config.toml
hidden_size = 192
num_key_value_heads = 2
norm = "rmsnorm"
rope_theta = 10000.0
qk_norm = false
lr_mult_qkv = 0.5
warmup_steps = 200
decay_fraction = 0.606
batch_tokens = 32768
doc_mask = false
train_tokens = 133200000
MLP neurons of a small language model. Each row is named by its layer, matrix (gate and up: input weights) and neuron, and shows model dimensions 0-191. Each number is 500 + 40 x the weight over its row's rms, rounded and kept within 0 to 999. Numbers have three digits each. A neuron's up and down rows have the sign that makes its largest values positive.
After each neuron's rows, "fires on" lists the tokens most often at its 100 highest values on Wikipedia text that the model never trained on.

L7.gate38:518487556531487422512507524432509435512528476543473531541485518499518546560444474574562529459469413427517566489507508505538590449517438458497535498504516524514459479547474516481474549594518435523478496492566534516507536487488445454491493443506498495524521551507569480530476461498517549481535491491591477509538534527466477525502558475537509452441504537483451507444526530534557404465444580526509542449506410525486512536561545507496468509489495478426447431530505535576394435464503529485454487430501505481578509465508482527533505495539523522478472509514502576569503481493467448576
L7.up38:508467522580533445461499548527526506472539489445488518460435458476525535532455573524508522476598451512513467495574519497516526512462547531505571544482495521521471501507501512424503536458457478519453527535489553487548510403517507532487472467471477574472482454490529498508506495415456487541477513491503543494504476484491471456535519611531498515522533528506566489501532535523508515490528466475544451494543478448530510610537506519577524558475428493453500478441464496420437547415509504498477596459439424491572391560519472514522471528450491519446490444549565545522483490566468516554
fires on: "an", "–", "ar", " T", " 11"

L7.gate227:488511489477565464458493474484434475488443523430422535574452503559512497524521548449572521517478516469518516452470533539501434495589543470513474550481469478434498452482501405503438540513477516486473457513433515568503418597471565515503495519465559551567447522512513482555576518507449514469528493535501528463486484539555560610442419459538491514477470572464504511524456537531514494519529494483551503463582500518467502495513545439478450496506429513516461446408484519455466505469487537488505518565475553490575471570494541556462497440552554468506530499532500474504522499457501501526
L7.up227:489469564469513488406489526494487447512548514460473470475522510506495518510455506530476457493512477477560502433492501515464503492489474511463489550501441469434502437515496440502466491441576458502490511517463479535525464550410552568512498470540451523480500526564503464495468451501405465550544512484475549448461523496531483485458534485501410452595443580543552551394494477499530543459463491490524463461413497545524509413553470475531507483526433443482544515441551511496488518550479479515470414536563551509462537576472479459428452491504471495483488634520456489487481497560498497527
fires on: " that", " it", " which", " this", " name", " the"

L3.gate147:519493550457494500524467496500560460459439466560505569488522495514502516522539485541530441536487543498457521528479504521553461457510459489544485503538524434524508370550536514476578502514518472540449472477453497490504500523547465531414517502535479492471465540459443505476530453527505523410521517470514540494548523435542439563462516456479423450454478565460541541455512531535411435497533488473499538475513483503558549498455483619532436456443522507567551475482552487532505509528493547499456527538482520537420495453427439511484496404462496511446500595457468499517593494480530515504
L3.up147:473479517435490442483498456454495519537502495509419576501480439519486504508430478467503422498496586500483530541573454517539454433454489500543451485476568514424489468526517540521553535525584518565461495510463502547483539424541547530499520576483442519474486511447411482455472456452484541464524496486506540506515558478521508529470533466505451409436518544436548465462534521489437492446510493490572485391520546520568523534449442537524536448506483498532542544490531437512518489525505527488486489536475575535439441466434438519450499441484525469435484586474494482528492543478470472491
fires on: " chang", "ae", " due", " Michael", "ik", " Daniel"

L7.gate93:523523553508466498559489491503479522450511544527514495489478512499457520444482537535573509537508538518510530490464486474382477516448558561552520506543527478490556477519462517423476425455505468581529504528443523526516474535497469443558498518542503519469406511474450572482489484556467500521416449478475512469490551505518410471448585513529442530499496464483546509529492425516541542557438549522468556482478543466574516531473482583494472479497465524506469405519498569436464573545484546480492496487497475539498524472519484600590523486518481494485516479536583540508531540489464393464
L7.up93:498462498507563553577477487491475454540483499486534472440496510491462523495432514465446446434514488488565416518490506493484579566522471512477554466462476532516528564526562490499444464494502503459466449439434521531478464476416529476522552490580460521478444483500472555445535435487557518468517561495448402461561547459523489558576444489516528498567499488451511475459526520574487429525422487489550563574516464501526569528472501511539503503484435524442534521434474488469503448548520485506500540545533417523501457498466518473481449443529453569460535545506539535459517540511550527454
fires on: " H", " K", " C", " Ch", " D"

L3.gate304:431599536502474485495541513445462554482442491422542502459458592521531488474595466523538540457540475481497513472504475542605573506458464567523434505546523499563528503433503485476539553534494467458538514466480508560478533519530549524515436492505499498503416518520505484506522461510527470544517526411495521534576495466521492449477444471495477572494550474466533564581516494473534559547565512472502512438489530519509409492451478579495479561517483466526513512558482446554555445450485447489424507475494461555482469557568459548466465504535524472541458494526545450491528504496555515482
L3.up304:450523557534536505480507462517480478518497441558509459492462523537510477489490551556488524544494522480477433462469542450512474522562492587475527518486512550545552494490481453524508564491527509501455573516504505591462578512474499537492481448511593429462526410470504495492590415587478485489489534504508585492563556504533478467589469486531504519431499461521515578512559470461515461490500500502444513490497515475480479433560472430492531564528497538452476533395547515456474534518465485423525564442491477497500513465451447498453563474496528557529543494553411541558499461511491533527
fires on: " B", " was", " is", " N"

L2.gate100:468541539512492536524488525496482501460447418506502478538482456502532483472466453420539535504445478524539466485459497494411397490430503557516531527437527466460484458489564543556504457561516484542495453491461506498490483449422443488507460517508542453488528518560493516472484534428521461456510495567458496532499529514563554518397533509486550541580493439409481499483430449486478506492447534479451519501547523543495482572422507579490499447540508472488466445507523533479517481521429580520440531504553489458435452515521442489580497521467467479511535489457491487545475396466483572521
L2.up100:522545550489547544489472565447542467456470441490572562468543471518472473547572473480535544542506500467605510518488532509465476464513536535586477563580441577469400483512444505505528464547498511502554452471476525504551442477534493449477444502431484429514524511574451497471473457500550483493495542509486568533479467435526505562473454499445501443484498466485428484451456426570541425556424494464552484523555477544466514480487544527446550506503558530495452504422527487484441486522471444490485517526527505525477473479461440508522459524537495487458533492515484501562524488420480524444
fires on: " /", "P"

L3.gate272:484500536473467524578454481492486498494454515553478447463421531554498451494466449524482497530514512471500548516457486500531550490448494485505491496533506464533528501444534528521482461603442511467530516508550470467470483548402442539487437553561472565500461421519463480511515575504513501422502530485514459473467522473506459433504498561465520528514557455556475494453485527478506530539516531509446561535545486534535470557466475478573510476495558475438471450465502578503449472452445570522527452532563464466479488506448449530567479538539481501530493462460637487575594467481444433534
L3.up272:478498529452528554518463571418498536497492494564492503500487512480491479527573468446463494508496536536517522546477483495548499532480471504446560525533522558523527481475465510523511453564507432431484493440503407461468526556523515502459474510521492498503516460520534447493531508493478467482512527454465424501497574465533458451544481515475524488544511485530553547487515555486510390554480548543480535511502459473481502471520519528636554514456533518459466545415503499515471513474397546530486450453521504424429459565473433603456498466501560481570476467523559503524564547496521460609
fires on: ".", ",", "8", " was", " had", "2"

L2.gate5:439476525460504592483500446536537439521516475536473463500561459476551569465514513484480450563522489526436595525554547518491514414430534500512518480505425463455527522527504477515539477529445531469586503429507490436469518542492474497491473563501407511527475498472518522463469524479481519490559543501528474493559517452524542550490511508529397473433550437491489541556572515476527452526512492532482469512513599492448485503527448493535474546475548530431503443590481495507488548548491525534508506541551479494506538531469519380491542463497523467482496539451487552457518517507473390559
L2.up5:515514434461461529459482462523454488517503458542476474471549476442544491527487526481552432596473490568460473477539540530491494526449517456534478540496502457430527510514569520594459479506491462423477374430475542455489463542481519482559413516537426544446493514456556495502490502473490509460427505510557481520553566488506557497466528488519477472451441505513508525579559596493520475537565487499506500475519547536489496492517514489478536580568544535510479498520448461556435483555491505520503488518496486410520541539539564445489485526572481548497517500476526512401523523476458540428
fires on: "\"", "'", "”"

L2.gate144:517498531450519458507488460436497494530451503429517498491477561500467509448504523460542533508448465569493491559542486590475475493516482531545515520405510490541456474543451576497564496427537521542430529566455437436484500481524448447386508516518475493535590498573523505424588483432401558458512485551566500479451483426488534608537520578433541495476526470505485476524507442469568473507544475555492476511502499491506454478487513526507454532524472514438460475522519538479524439517495553457438514510503521530530515451500532534489501475492457502502518427497487470566512533469508453482
L2.up144:501462516482577477441460521499465472501476560432426427521473570481493488436498481478543475498517450511544470509529499467523534433460583578513468515499439501579442445500443492463549500553511580406453499556454476444504509476498465460472482525513506500460583502493510464542517535463499556505456481568577494461455455477491542536529491553479565497507572469491459501547519494499532468507518613525507471551509506497510486510529463440473476555520517526445458376451505490405456472443549505490474499531510526468579522488415466531472489510433460497504545448539489527530477467461480490504
fires on: " album", " League", "ograph", " Class", " period", " Party"

L2.gate198:454501497423446444504445530468467580508489485474432348497524560436461517482423505442467562496529433516515524490561425472509550436407458532494483472481558513445489485456451472472472506510522525461443459492435463471514508506486559480518493447524586500467513524440487502563520460573520458519526541478505486417524450490540476519490475448538483477462504539525543531500503485495461527561525502496534514491491503575449551558503525487488510529504503498437510548555472464440495516497456531445529491522506505422468379509493467540447520525533467512524511511539543537457558493577544519558
L2.up198:441521524467488436463485550498492520597472526564545449489449590437451507551388492464440427496541440544507484490579464480473519417455488563479513506483561488459471474475487424485517535500549503497457450497464503461562475543535496551491530498476558520465475531421505411547492452471527420508509530456512484429494447507556536514510489498476527502509552535518544569462504467491487502549529503503553501491464452547425551519449516467510510581478470524454523505473535436491532521505404510395529522497497470500459450526507500462469491521445483482465528439521505494432534445507472569525
fires on: " lead", " members", " member", " recogn", " Committee"

L7.gate399:508501487569467459467523531574525511502529555511522505487480449528517520509459504491470488507560601573446534479442487480541503418462538542503518457563488491513530503542588509486526508518453526463516491479422485502529481480503529473495516479507505561506444512528515466531480479502613473472569511461496515470426474455525456556507520539501454526568551491438472459511513525508498486513471564502496551511537405498487523483544483570547411496478515557480478547489407489525477459514546537546489578566534485372443550583525466555455398513497494522534453535533567494489554492475456463470
L7.up399:467553479520413507532524611504512563520522505469511508515537524522540402597481473562531496480558449518471513566526483432556524464494515523445480491563479513518508560537556530503513449497537478450458512484471493474471394432450546431529495461479494559451526552510571524511505499522491507507526432444514513469434516543585507534533474495493526476507561511463507534453507501483518454496495533539518504463560471528482493438485473561523496586429500522471540496478476404474448392455521475479505587515579499458432470532493518505523518506481448544510447534515521510519542449505435553461
fires on: " B", "c", " C", " c", " comp", " conc"

L2.gate273:473511495589474532535502453486527476529456478470469479468464507510525498432491472431581472435470488448463478571460473539538546478515495514475454490485463459539505546502525574502544501503497480596498568471500472538487550553518524514490531497511543528519482517483532552484593506542547547497563502579460524617566445524425485513523509513378531484504542435461464510486534436562578513478504507461471527495489464501489416463521475528482522541526554533494563479448473499506531396523465482556465589550568551468446467520504509578504545464502473562459498550524496519506525537470527496480
L2.up273:549557499467546491516478594527468551482499482522617519461472465476467493550493463572477543536414485509578555558519494530474463521533513550554513525552463505519476417518492522536523521491501556541526476471512494515538549437491502516496522512456515457449462485497543530599465511478479449470468488539445465521458572473537472405536520506572477474476546505514561484520486535492491492538462522425555555512506560518496463469416538519420511493548572458491441472465569430502546471509539543484449508473443484502530496586498438502498485523497519504547540473452427403501536555523542541513
fires on: " /", " −"

L7.gate389:550538538493526555502516507504561468477568454462463547486524497486533473549408505533479527527439504542469490555507542520511538493549517486455466479525641518521515548519454500392417542452592495457531443493489434500472515437483471515480461506572552479483456484444466603611530542551498563517531524455521563583470499533494485546469437535459518519472506480532543563537533484524566502480473540555483545539578488521511514497497529554555516436444455513527534512553481535514488477589511494470568547500515535457491527454460516542533509462473500495509508547482508520464506506466485466490
L7.up389:537530505539503572514519540486516554455502525511495496473455528572543473468477455481445495427455525480517501476538616466462533424544503537484464510454484453516502502440563536471524489491505546528468509413479424514481458520392450508512500469601517523547491430530563479482433522514543513510500498522441473490457573458504559424447423458531479533443482504555525536503502475496513497492524444534515510496542495452498480508478456567508469484451520492536506510534508508569522568509479579535559514506548464552460520490493390484483459483605493564466493498578596547495520478475514512461
fires on: " C", " c", "or", "ail", "r", " 8"

L7.gate62:487470504474433488439474496481511481441497467495484533519489588557496482464499471489526533542440481539474481488508538530506455456471465492470504543522460614531420523482465503518553519502525512488526462527616482554519445507457454535472510505533434440502456507428495509513476534507380509576535473508515478555563491469481561531514449521501460525452535507474395532507543549517489499499584533474503530546534486529470496495567504500494497523518472393451505440493494484460513468428466522379464535557556519418558542485493526416499578547473503476556508480464504481470555525514538459487
L7.up62:450546473468447543491513446573496452519533526485450579459551490433479441445485462456471495487478540516481528471538522516465511503543526540498478548510521520536577472479487479521499452487557534526493570459487483507393511588493537496466485557577505475554517477486565567476488443478481551494609451474454467540601508464583525490571499559544504542541446441509485544537480463553506539426498519501510530530533487461500564488591521538463528493462511496482507433477477541481448474479550551500518541581563575470479568482502477509490557528522488531536519472457506476506524506552482434557
fires on: ","

L2.gate211:469499483492563585578484488502480484464536485486471480522588460444502536476560497514444563529542517457450493604482578553529490517466500470429507472515515476513506471449512501537542481512431554452566518471451482525517540529471484496463527456534489509474525465556467567565485519498448401543547503522575524416471521479436437446485441524571524520555479458512481564533479508432515537533472524471448469509527519542414520454515450486506433487407434533502451574436540544563502488519511521505470475488472479472454487528518464562580533552491519451567527496485506537536506534495527501503
L2.up211:507507409517521573535522491471452494483541489511469490532594483512532398511500426547435508560489549494514527507523535474523513509427473509457497484505490446525583467535451509450541526480476499493559517478470526463529570498461478554482472549543540503437533496522496557546520455458439444535513494572478486447428558536487518439506457457514524512555452427439452556583420488551468495477507438451505503476501475520458512410521558552534479440438500456452550563537496508455508486465528511552461475465467516451529516538475436583507512494481482502539526525516539580467518520417522480547
fires on: "-", "33", "34", " hand", "99"

L3.gate384:514498459430437523557545535485428527580506506523512564522452506533546478503473459509512501478521542516558548529430502505476512489523538534569489510465470395521501512529487439436524462512469545586499548523538471500523479493548448525487492600574504556510512547526509476508549474473489488490454493471513420504551522488462465447532517484443409541454403513580502506512497474458500547444486510434479545497481486503533533477519487406566478573530443480542485502536449538490430453604508472475459440548538492495544506519482482533504420524469449511527604511498562522458540530492521496529
L3.up384:495504510490520480533474543515431541508499513511540427480487508534527561530480505461506431460508559493541529544474493455516537513510488565478543442513533465440481568518558478522512522449476545510451456556523470496544510538488512540513503524560558494482523591506513441543500468486481449502490488455520426467462464492476415532491511515450499555534526456554547440524440467468592495445506542470511475515551428472490535491418507464507532535409498525559513537506513446493590472577531501482461413462561453589519467510477464461526478531440465434456595505511519477574556593465547493484
fires on: " t", "==", " 188", " l", ";"

L7.gate185:508483523535520509491526535507541548597513528469494527432507512573393545475547571473517475476519534423470580554462520476405511520473509516560518465531524451500445532534458536497502489511456493543489475552513460530526503507510529466474512423530539494465462495485540522456563472535479574532535519558515476605519508481537431511491534513476409524571566532511555502533460498573472510537493500490515550472531468463484535513482518589493513528467452444556484429498450485588449454464474530463459566542532479537563551521518473486454516496456557579475520535496457466521524488412498437479
L7.up185:499578478515514501552544556518476555504578514481573485540493523510549488530486498420420514513532473534546482474496561503483525489538470473441479561568458506435531488513572584480525476517495483442526500503485538498441468497443537476472515515487551527460524408468519499500515480535512499585470537507524550490489519476445438562482469496510470511481530535463537485495543514511554555466523505553500495471511485487449575430460484452444509424461406575499546551529527547466449486510485513518500592503462446535530533499578456515562526566550410610500480478500499577518554497537521569521
fires on: " T", " K", " C"

L7.gate278:555474488516477565534508509544509427471506516547479486518482443467546520469483493461528513513514533525379537409445515479506452449512476493508468525592492542481446489507497557503532490515562529496517441452500560547559541581495467536580517520532546519454464533491449452529503502507384501537474515521422491482485425517487491488512440532504532513462582533541397450437532476465473470499509524452447467463490536500464565507496487464501503537502430487498479600534423510518446465599467445494547517502521473459515462502537496527566555482494488501452427470508555449475496495476439495565
L7.up278:545456483464572495439438571474475458535493517468444549532564488458445553571453488458496518517527492527470525522515511487535463443452542484494530498468450492447530551496483486493515544530470488480575527452487522423571519465507521441433516498507491554502602490504564523496470463453605512476504574450531492491526568442461512454471508438578436517527486488510537450540507451573490453448530552428582522466509428479467517500504405491575460472472527489493477481537434508452533430496545527510490540502498499474472496445484437457525424505514528504530526551463480426500549508489448527516
fires on: "\n"

L7.gate0:508564501501501489530514460488492576474592506515516437526538486456533541514448507509538496471576466537504480509518521482471607489543524487490444512528474538616520536441526473425502442511528441518533470546540529491463514496436485457493578517489463463524504530509515448496430494505468511455561524439483522541529613478449425417524505538553543522482453473487494438523546519463523504528553517506513520428475581507466489481486570564495464503429478474532505537445517479501558439410452524499449460494516491524516517429465555485441507445562430509539521484529587517495521520453448477489
L7.up0:448542550527482570577529508503482449486542492483449489425461554466533525482482540533606476580447523520475474522499563525491613450482539514428448496510532445512563537533526468498496477462501409509505529487529463508485484512526520488467499523512533483409505528510512562505492504556564509520654488521462481463633511525535432511506482469450542485552491429484536528496502602512462529506417546560509489480525475485464497468534519507432498522487513491488483474479534507458523544486490461445490447470508461529496517439499552476546508477561521505482444439537525458517556495496462438528
fires on: " and", " to", ",", "g", " or"

L3.gate94:449535552444475598504442573440550520516552466539429544564463429506518519412449509475541557453505516442448498471522479523545567443519442523487511422500462519480555528491532536506468523521461437543527472535467500504454573472554500488494506508497504533471465538388483533540475495474477442524490442546504511526515479459484504560547522437499528475552485532547481485487505592469492506498506496471518494458503513464472575486450501479580559499538552498505548473559468468495451514477452563472568447471449463519449411508514446543472547450447476505475566546521535478536507459467419483527
L3.up94:478538595460510517482555544449581538482567498519519500577492536502496569490471507463454540577523461512462526511541566503491554461525553541530513433493475535472522567508576480533469419536518445461532403513463542512470523500535529453485477458513534536498486540484468460483471512525469494543505517507501569492497505571465541493516556451495512461545508484552457546531469519488472567454526463548497449479458490482508422538491444494587520562468507464536499509499408453429505557507542447454438548539465489455466432509472502408494539492501558540554550495490475518477430489439423513433
fires on: " sc", "ic", "sc", "inc"

L2.gate350:542452469498489503497393457500482441484491511437458507466540486495487531462438549510458468494503451483434487559524479422523477489465486568494545462529557524484466424520493493476576465508535532401477472510507484519509495595592468534546491501527506525441510450506535474528529480534524480476518509435515524484500485464394496554558548437584435545494507486550477552545577554480497483527507513512483462494530516472482485482531468472528533556485561512497530550467459539453491480537423507542530487486562553392530469460406438437451467502433520533545499547490506548489508497543432461542
L2.up350:563484476510507529478452517565484513492529512438456428463487489483503534477435500492465416531534500514535417560464548469512533434415479604538554444514452526514451456509535498542539514551513528526527470548502482508515511595556496574511454480552482476525453473516547533517514479551552517393477481435485409470586492518483489506510445484492442486454515486445470585561572512530546510495434509429519440532529525468548489563525445533510504517457555520406529488494498580493507538495457458547513511449510503490543472494462435459467521522539486529526543538553476514481457500522448476480
fires on: "\"", "'", "”", " details"

L7.gate461:539491491517548530479463525500445427405496486456479512514549511551494520459463402472500510532523504452542505538422440449512572508562512508463533491501529530534472569499477464489593488517512541500441503490521468467551489515562535514487487461586572436519567519550520531521476519502496494498495499474519495477532435508555477547451445457504476408472485531460561551445608507505503482416520517501480421487527504494513530433398526501450524480559560497527515462454504483493465502594479547477504510486500399519471580513534489440520516453484445447524539526466533529529495534486544529583
L7.up461:542571487567550580486554478460518517511509515564476561458552452491539379448470470523430578507478528553500514551492519502492545485619424479538504493513577457506497518623544550510492495513480459471532505538523490469453525502555507563575418574503554494494482489564464495517462473512530443497571508482534480468527493546540529484536439453543514516511568529451527525517511441466495485482484542537482484472524474470517502480448498521486495434496541505557452557440485478495530474479529506494619517514449535454545563541507517514493471436502495529442514499516535511545499498458564526443
fires on: " (", "r", "n", " f", "\n", "ol"

L3.gate11:547524455483497518470545579509467499464456423482479532493491441537478528462519482540508460456455451482497511514487568462585515527566521505461537546555514537492517496470463475519528470499510571531527505506487561469517525472489519550466483437507527484462476523474525473511414540511505466463530516491543482566562507511501354482400484475473440469576425490512473549423484516512565523540523425491542539500487509492544460487534593498441480449528514565405455579496479515511484429505555518497506518456502471550548511514518447508519575443554501518493516487464479583452482593475563485477
L3.up11:481486457461498476541509447460512514513505521539473488476509542530529529465467469466472449509479501474554528596502484497497512465473495475529563533419568555441524471517562433531535561526476507569491473488493495480558564482465483570473490436462507564480532493589530476525554479474524433487510464450470526594465485523466485448489499514550427566458505551443493486448549445480569461485448530593474517484493550500434500561476464477423497537556579501516465530502542565536517595486407533450507525454443527517449501523504518479485560472549505524482498453458475512437536553553566471537
fires on: " (", "n", "(", "N", "."

L3.gate276:523596490516467497562476489518485537534414551443469507550479512500458549546487577443496491457498479460485447501445390498512479513497509531436541458418530491593485434486479445525481485500467495486466428580457431579486498558474501520532468468526529469485537510454589473483515437490446479527522474513514565465482543519482462593544495548492470449547517502453623463461492465465517533477514490430488504527495469426476460457478552485500500471528549472473497506526468490507521424477495464503459526508517512464544452514406457473552583459588524455514512480477488500501455506472456517464
L3.up276:488512544549458512519411536513492554513400540494492458451469485388534489546475499523521502532457451496547471530478474514422441531423457580433558492448494495539440435504502444472496457521494552537442501560459465505507552537517498482502508561521521459508516434461438442514484457463525506480480430534525566510452516513502496529530493507461509505541549489458488446550507516516500499481479457445494516522432479472496489455479567452489420483506455523514482431482542518496544448449497477456507520523569423567527516468464446434532521475525415417466445506408524527449471477484457557554
fires on: " Party", " League", " war", " UTC", " hold"

L2.gate17:529481528504463525487470487465500429458520609553474524505527497399517495424507524503489508463452501536503484530530470458519528490539511525522510457528509504483445539505501486468455539522549558520502505528441538467465470510574489475533496471486469527488427503579533468509504518562465465488585492522479461585428544530543519552512490530472480493460501561518532549459550476504515582599486450549434491518489502434527439514428463510577618500478551484405536544492518472478543489534481518547517478534473496442453419473431565457507507512478567472487494447507507472428440534457418490530
L2.up17:462547512517508506528534585467474526547512512550596544514444445502491511498497483504447473553424375493486514539509476545481474537476434481434467502503514520460513496493516594516520492451458508488523514425567540475421476485508454532424466526469489476549553513459620575509503542500515484546461505481531493457554506447511406524485524483474508482563495463529444487617487597457508521484463496508447537507502482493501508466552458447496472502486429560499461521482457489529490455449560561479431408479509485523482572514526514517516554495473524516547494486438535465521495524510538485433
fires on: " dec", " ob", " fac", " sett", " prov", " find"

L2.gate216:439487483469544436534527497520522486457476512531513551551464498467447501440479521460539476537577564506438500525444469531544490398554459481517432502510637491511536470456450540485539490510567412505579542545535527555516560456509491542574446549506473538520485514438521538521486580508529581532514491454477426569483500516499477520477484536526507536498538503554478493496465559460511502532521544470468414536526477473427533473465569547507630513528480511510541479464514490504486432509517462474487467483510523446488443464560503480499523501420472486505464474515551444541494486529503471559
L2.up216:485520454521436501503500485563500467451532434501465540519521540535461537448569454524584536535560511522466537537524457493506481537522562568480522489504531530534504557480493546542534493583450465528491568489519529521457466561495515551548499482555513532536508463441523465540463512489586560456506505519482468586529513493492456504475527493484520473529437509447490570519550512499434501502544477504513582427622505474497447481534495508561508446560480544536520572459517496524555481517539468480555587527553497550547451434551476539543521494560560544491531546599457462465536500509558451486
fires on: ",", ":", "2", "0", " is"

L2.gate193:470491504465549516487439447477476469537519515520593513539455543559512531549489540556450511468540527479509557542525520428479570546556514516457519568531474451504509522632425434502450490503382512435497561540496474489521529441516518510454523529520514520457526438502489501515577417474506511447429570551470499460489516438488471496464542503502564519516501489487552577437444527517501488554445536475512561477507551503453505495525504457475475531550458500480469527529453462491462483515505566474501539543529424566545520490490501524435451513508538472452483427565417491507461507479509453446
L2.up193:487458515523544487431477466454469538523491447471614495454459536446474450488501523452488520441522500502477561517457473414495588518567504532444515545541490438508488519530386497493486495553478521488500540483480494551512519451567581443449523495459504548487456496515458528524516458477484496535475544584412512489471515510470512514507469532512542447497548527569552560474417536503538502505489436462563554484535563488431476427505472486486465524514458499443508477532502472529509503552528550495493510507486452511520491485462480539511445501508503436497493487594378467512567581532423441480
fires on: " prot", " equ", " construction", " support", " Art", " Sm"

L7.gate226:451418445565508508474508556572562520483520542522493454562509475541539513465446526487488525481514463527505514451478485412496452529439479514508459576501447450547496481501429548500456480501522453524491524456473505572520506541530530460492480542508544471430476475533479545475515466485557528474488539505531454461385499495536445439505453474479485450574578543472503484459470495526430528468533569512499460500471459442483499498507427486534557559622459495500447487530520470516455510466515510481485426505511471483500474484524464386468501595507480533537492512597513484441482462471555416524
L7.up226:498482564511498567575496471521494549531529462504450522583554450518543528603477475525486521511460467490484495507627520430530445441470472410519463461435403586452532496527514482475541518484555452533518515492531506452480487441530463529497484574529487455454492378512515454549514530459581461559557521504530500503477530417458547510520475499574510475513551541506547435528524533496454502524526504490512541559479469493499402561548429482448511552524516530572495461494504487498531503531487557503510481515494449534527519517501481524475517481487494543555532479541522464484486528440511463429
fires on: "\n", "er", " M"

L7.gate111:395522465458460530472506489524433492492459528574438455522547541420483495555505464523472539518471528483515488492433505424462536517503445502509457496458446539504472536483467510509493500530445511496455490481480522511561545507513503498492492515465522509449501444465499507534519465490477546517479567466493547533556416526434576451551503478580505491473518442482425513477514585546480517457476487460465484446489511555508573524523488453485406509550461497522474531559494467511535476389504436469551473485607539473524493494486539481482572515421458488508419482486633487525559483561535501478
L7.up111:509540476498556458495606419525515495510545522539459554465494459457506521450476488548459534523526435539489535495586521423449441501465505516483528518430535481479475437581532540470491530503435501478530456444555507477489587510466510480516500442522514486498509508484515590486520498508484397469470457552515424475497487485514437489497516460517486521556490466489539428468493485478422537495542452423543460445525570494489528537485487538530498516484524541453466535573459465510569544434463509522500532565523434482481540560548448466565529583450502501591481459432478483538504509546520442521
fires on: ",", " ", "==", "ind", " off", "ass"

L7.gate435:424539503523577569401526519457492560499430463429516515486496544505447579509482501515457510484514467523455422472514566470523528481535511525468489476488444479499513496535524566464535489506489419528415556529469462519494526588517540480562490523502495559495467551512445510543462475552566571465475459473554576501533470493469526422358485499508477485531481531565511493502414479511567490433458487469466467494461471468476425468512507515518498504535547456481454503537556458497590416510530491465565476479526498514467447537480539518506528482514512500524498459470509429567520497547458504523
L7.up435:498524512551621491439525471495514485525496443457477450463539480500545505508533524482522459582506568486493502489467511475564571477557387563543457500500547503568504503488479506458440496544493491456402533478562468479542517544401484526466456501560522448463575492537485515478515500580474500552507486450500518487463571569465421446435520473438501540578548545449518451482549537520469553474507503468518509455495445516479490479468481546524541516528488513508477501466564417488507433471510530429477426504513553515543516505502539476504486535495531559500512476473493435547595563516519473502
fires on: " is", " was"

L3.gate422:547588483437404552491463526498554476557478498485513462507506563459490485556622457538517481465470509525453458534498523523491472506453577556501513515487567494428419532513543557507484553503520476466485493499469468469522506491471442476481524450494448499409540439566489444563494479567508513488530484487538568543515540458497482586539527560466464535406501493481466506510475479578497504544523462498503467474526487465551534534536484519500505459507580519483461594463503500495501523530449527475533523485549499483471561583448533574482545539508504446457492579504449530538563424488491506440
L3.up422:550506436464515524451464438553475512428423509506464463509525488485489439435469522511469539488482454465457481543538496473529505516570538473484508538447510503471498422459533537533550410515411490523508499447549468525476562508464479458469455477438464459504496429465530511524558519529455462443493493480505512515531551524547484591493442498584502519480537528511469487597529449504486473513499564477431586469485463499447445495501544483378499518494534448494447498480459441520525560503442534529547441438451521541534548464477546574431460518550505518538513453486510457442447528505539487468
fires on: " pro", " Inter", "ele", " non", " prom"

L2.gate456:490592443548496468501544459529533494523451524514477476475447488540503510475427480448525531505532508519460516450456426454485625448536452459508465501537484517488508506518525451557477518513533496484493506455559457550503475550511489519519467524484494502504520511441507563473558603542471484565452486475482514543524469570457506519562397401452574396446540537536503540420539552442474523417502479536504447508468470570527455535461537481565545494476455484479521481435571456525478450520511489492474479417507518497487535538520466456487548523461502517536479463515522508444480539426518461502
L2.up456:452531464553470474453457454467538492548471501543444477517464517468443532490457531445541528519568523494444518537460440412446587463509457555530502472524481505489545534493507444522483442526558511485522552445513481496577476549505506489490417544509489511463523564455486518554582545493455459581489463465515526565463493541474494536496429455506568453523574511524502522458504596472518504473572468502502455511505482526466493569521567502508538499529479502477511483430608459500509510499514520454497534452517530526481461558528425416496575561495500545528457538521536513415554490440534445500
fires on: " of", ":", ",", "′", " from", " to"